{
  "num_hidden_layers": 10,
  "hidden_size": 192,
  "num_attention_heads": 3,
  "num_key_value_heads": 3,
  "head_dim": 64,
  "intermediate_size": 768,
  "vocab_size": 4409,
  "hidden_act": "gelu",
  "norm": "layernorm",
  "norm_place": "pre",
  "norm_eps": 1e-05,
  "positions": "learned+rope",
  "rope_theta": 67300.0,
  "rope_fraction": 0.25,
  "qk_norm": false,
  "attn_scale": 0.125,
  "bias": "all",
  "tie_word_embeddings": false,
  "parallel_block": true,
  "init": "trunc",
  "init_std_qkv": 0.0442,
  "init_std_o": 0.00989,
  "init_std_up": 0.0442,
  "init_std_down": 0.00494,
  "init_out_by_depth": true,
  "optimizer": "muon_variant",
  "learning_rate": 0.00192,
  "lr_mult_down": 3.0,
  "beta1": 0.95,
  "lr_head": 0.00785,
  "warmup_steps": 200,
  "schedule": "wsd",
  "decay_fraction": 0.376,
  "decay_shape": "linear",
  "final_lr_fraction": 0.0,
  "batch_tokens": 32768,
  "max_seq_len": 512,
  "doc_mask": true,
  "train_tokens": 136200000,
  "max_steps": 4157,
  "dataset": "wikipedia_en"
}
MLP neurons of a small language model. Each row is named by its layer, matrix (up: input weights) and neuron, and shows model dimensions 0-191. Each number is 500 + 40 x the weight over its row's rms, rounded and kept within 0 to 999. Numbers have three digits each.
Before each neuron's rows, "fires after" lists the tokens most often just before its 100 highest values on Wikipedia text that the model never trained on. A number after a token or word is its count.

fires after: "19" 43, "20" 23, " " 5, " un" 5, "|---|---|---|---" 4
L5.up352:434479552440545506514483528539500525475469558447480508462474581477497548481495428482529526524420537491507468487535469461470591426478437487433416451515434462548431516463518496552516481504542474506540535526478498467442554515465501449540567535417518437471444488456496456531539575547493494445477551454461551490494540495469525528562514506524541499536603415496493469510484454512510457554474529451553546528523542463501544504512506554627534436475544510549512493483469499424525425455500484509536509546497472541453552501458483494501521451521496495557520489540525534502539516490413510501

fires after: " the" 35, " " 18, "==" 8, "Early" 8, " an" 5, " The" 4
L2.up594:537523509478532501492421474528433568515469495522509477473414539542445516474595519486448536534403529451503485554510511507525528415489572503447494515531597548520567493523510473500530481453509510420516519489505461451552528510538473536467486522572470539442501456524502564520516545539518453521486482521451523463522422566508492542486539447513465531536512488465500390558481446465507434479445536472487479562523493541463521464469501461473499554498502552489515540420507487495435454450477421504474508476561521555551484469505476527464434569502463465502562503516540448438441578472494556483

fires after: " " 29, " K" 10, "A" 7, " a" 4, " M" 4
L5.up551:523470469487576488583459567492468492540525573529428550495537473518475444490471478402511495510479563493542524506456454547533490529467485510482475524460518485472528498481441505513541509435498537574542507501604442438507527471491526510525472473485495537489497430495500454510520448484460581498491493505540497446553494496522540460545477531541550488477504481567488536521443536441488469490471472479498539504485369477446475528475494458498494532517485476432540525507491494448556517562547523515467437497516433451553452529350513438518554550539476469584459528522532595530541523509523495560

fires after: " " 76, " M" 7
L2.up725:520483407596499525451526516613494537580471489486487523444538465482479471432522498514439462453472537468506490461491481508546518495599434550494549474457465485544465508504463454456570492555481498468490496520497565523418445483519483482508546511460519443487421453460505493465578515535446436501506550524536580525477470513480525515510525536463491556511555484495512459478520492497466406446530510518440498553506480452458541541476534538538433433490514454448570448501552531525571592495445535492451491530515522481501508418438486513468525437569461500533518497501543536490490525461524566511

fires after: " " 41, " le" 8, " att" 7, " to" 6, "augh" 5, " ex" 4
L2.up633:499459502464561468461417537511518517486481529524467494540540457563469469470444499466564503486478495469547482426518567479543533461512456585522554489453478557503522520604498469446491437494449510421467515527451463495453521568461518557508453398530488513523537530424474468516530528414535536488514448575521502453473464549566564546532487484478539519493552460528493517518494449508514443517474549512496490490450481417533561556549513534496480490482521423541493411530505535439558491416532412515519528480508482515471510477426540553526554484469489512550520446503471511503550541494469563531

fires after: " the" 16, " E" 12, " c" 11, " p" 9, " a" 5, " an" 4
L5.up158:477483482523494565584441485460553520503447466552449489493482454520511539546573459519541530475485580507548442525486535483597474542576563499501553549515427549546531518485531482491491487430519487448508540548505509503466472519500437545520523450566452550480526456476467472521506508533456475531451500465464456518496569486457468450439519471484441567479481585530485469561491538484520476452440436569512581437474514525507531473480510485529461541521524501518495488523536477461524535441533472524529480539554501477460392451449485570464483496489516482497492475492457439515414515480624478567

fires after: " " 36, " used" 7, "el" 6, "," 4, " decided" 4
L2.up186:499484504503614452566517483464466484432513460515514518597551501483482445510479521562494414457458523524558507548481513640523491487453414497461488537447527515524478522566475438513523515507514531519448475556552618489537485477483514486513419492488414426557527468477558450512448461516445489482493529480536490482483459558548501479559500488497564510504501469426483490514519503438430545529453498493575508513502448511512467490523491505429480548446582470493447555445508590511527538515499529525566496542482478473535491485468470503472495482546510507459476533439528503480491487471593512519

fires after: "," 30, "." 27, " and" 4, " the" 4, " as" 4
L5.up348:573440411540515527545544544484482461464459492419467529517476509528463516486436469515496485442571529542506505429462511436549483461525457510463481511540548461512516409486503428427505497502514433462504542465476500473546512478506486498605490419494474510509469538455480550473538536582534479496467563512515500506489382509441470548476517547538490538550434541485485487503517537476512500447497540521517577466478481551497499463613546524493525467487439476453488488534508514473555490497475449522566490452509456543498554611413529490485484540400487496542465523503530511465492481564513463508

fires after: " C" 18, " c" 14, " " 11, " E" 9, "ac" 5, "oc" 4
L5.up326:542508491525518474523391480477514526432494487552444479495578518434531518529538459468524472420529559512490499431531485504528624457579522505416504501470412481461453577484520485504476504534517488449522543511551446531500496500549540474530493548486486564590449454461536524476518504479511443549520487486555503540526461618490569540458441541501510466455491532528502462465473485477514434526505493436503447494528452576476466528533546556459489480547515524492486423512433507537515525506426534449437517550558557534547500476507456475490584501548434531503505496494507479483492532509489561484

fires after: "," 40, "." 8, "s" 5, " t" 5, " " 4
L5.up732:517487553492524498534473520475524498488493455535417500510541482536498500482504492518468469517535494511533542525407512529472478514510445542448539507514523472426493467546490469446430554509530451434480483552461520519496525444467479491547546486539443583483544463535502465544494469567509507487476513532507573458506453522511508547502452558514498463511453545484522459571635521443391522522502478562534512564416499492435488519433499495461528495438479485510440525434579569539437526509525566480483524471461435525421496515482566511444500516495544506534543507557557470417455524470594468513

fires after: " " 85, " F" 5
L5.up400:458479570465522526540436513531510522514562527524460491464475497476505498543480447443489545486451592487486457450440499492500467458526451506431456519514479505527479522565562490460495525494486462497517493490494448556548464503519597544525473513443579522529502467471475542468588492515537477432475566559475512453500495441556497575488556494482485505516581469446475484538526465416489494535497565453467479491495440505479429495429554556430484500533481522476482466531536510481505594492482539508435482548490504450488557472413502481437544459531447514537477440541499511567607500555543572530

fires after: " the" 51, " The" 15, " a" 11, "The" 6, " his" 4
L2.up624:537503564470545501436444465529564519479462460503567540437458572521502552479563533537470513541493514455509493565457508508448508497550488553490492527485551482463575509487520474499573516459568498551492432536527542530494517498498464594433502494483475549413522599636494458526521483496529439407479490509531493486541436551480539452528473380471393470536459527489483562418507529544511540508472508468539536475525491521451533488524543452516462550499478542477502519489434411544519502462519468444484498488511476534470512489502493530480471533485503531512543508458492447507501508570457516487

fires after: " the" 57, " " 19, "20" 4, " The" 4
L2.up328:501507525453502518491449492556539515530526460498516447500499497507513483533534493480488530509436539465564494575522464530511523517573506538492437516526529497566539466490486424507454492511559476535465519528498528438564531536560474516430451517582472476420430507467524525544545561509512439479540569534544489483477491587454490495482564458476479537518528480515438474476437427475490535525476502466469479530579480540508497557494418495497523534522457488540504492474447473459458520458558499474479504464521576498432514534476545501534454519580564591514542509457436492415356556492506571514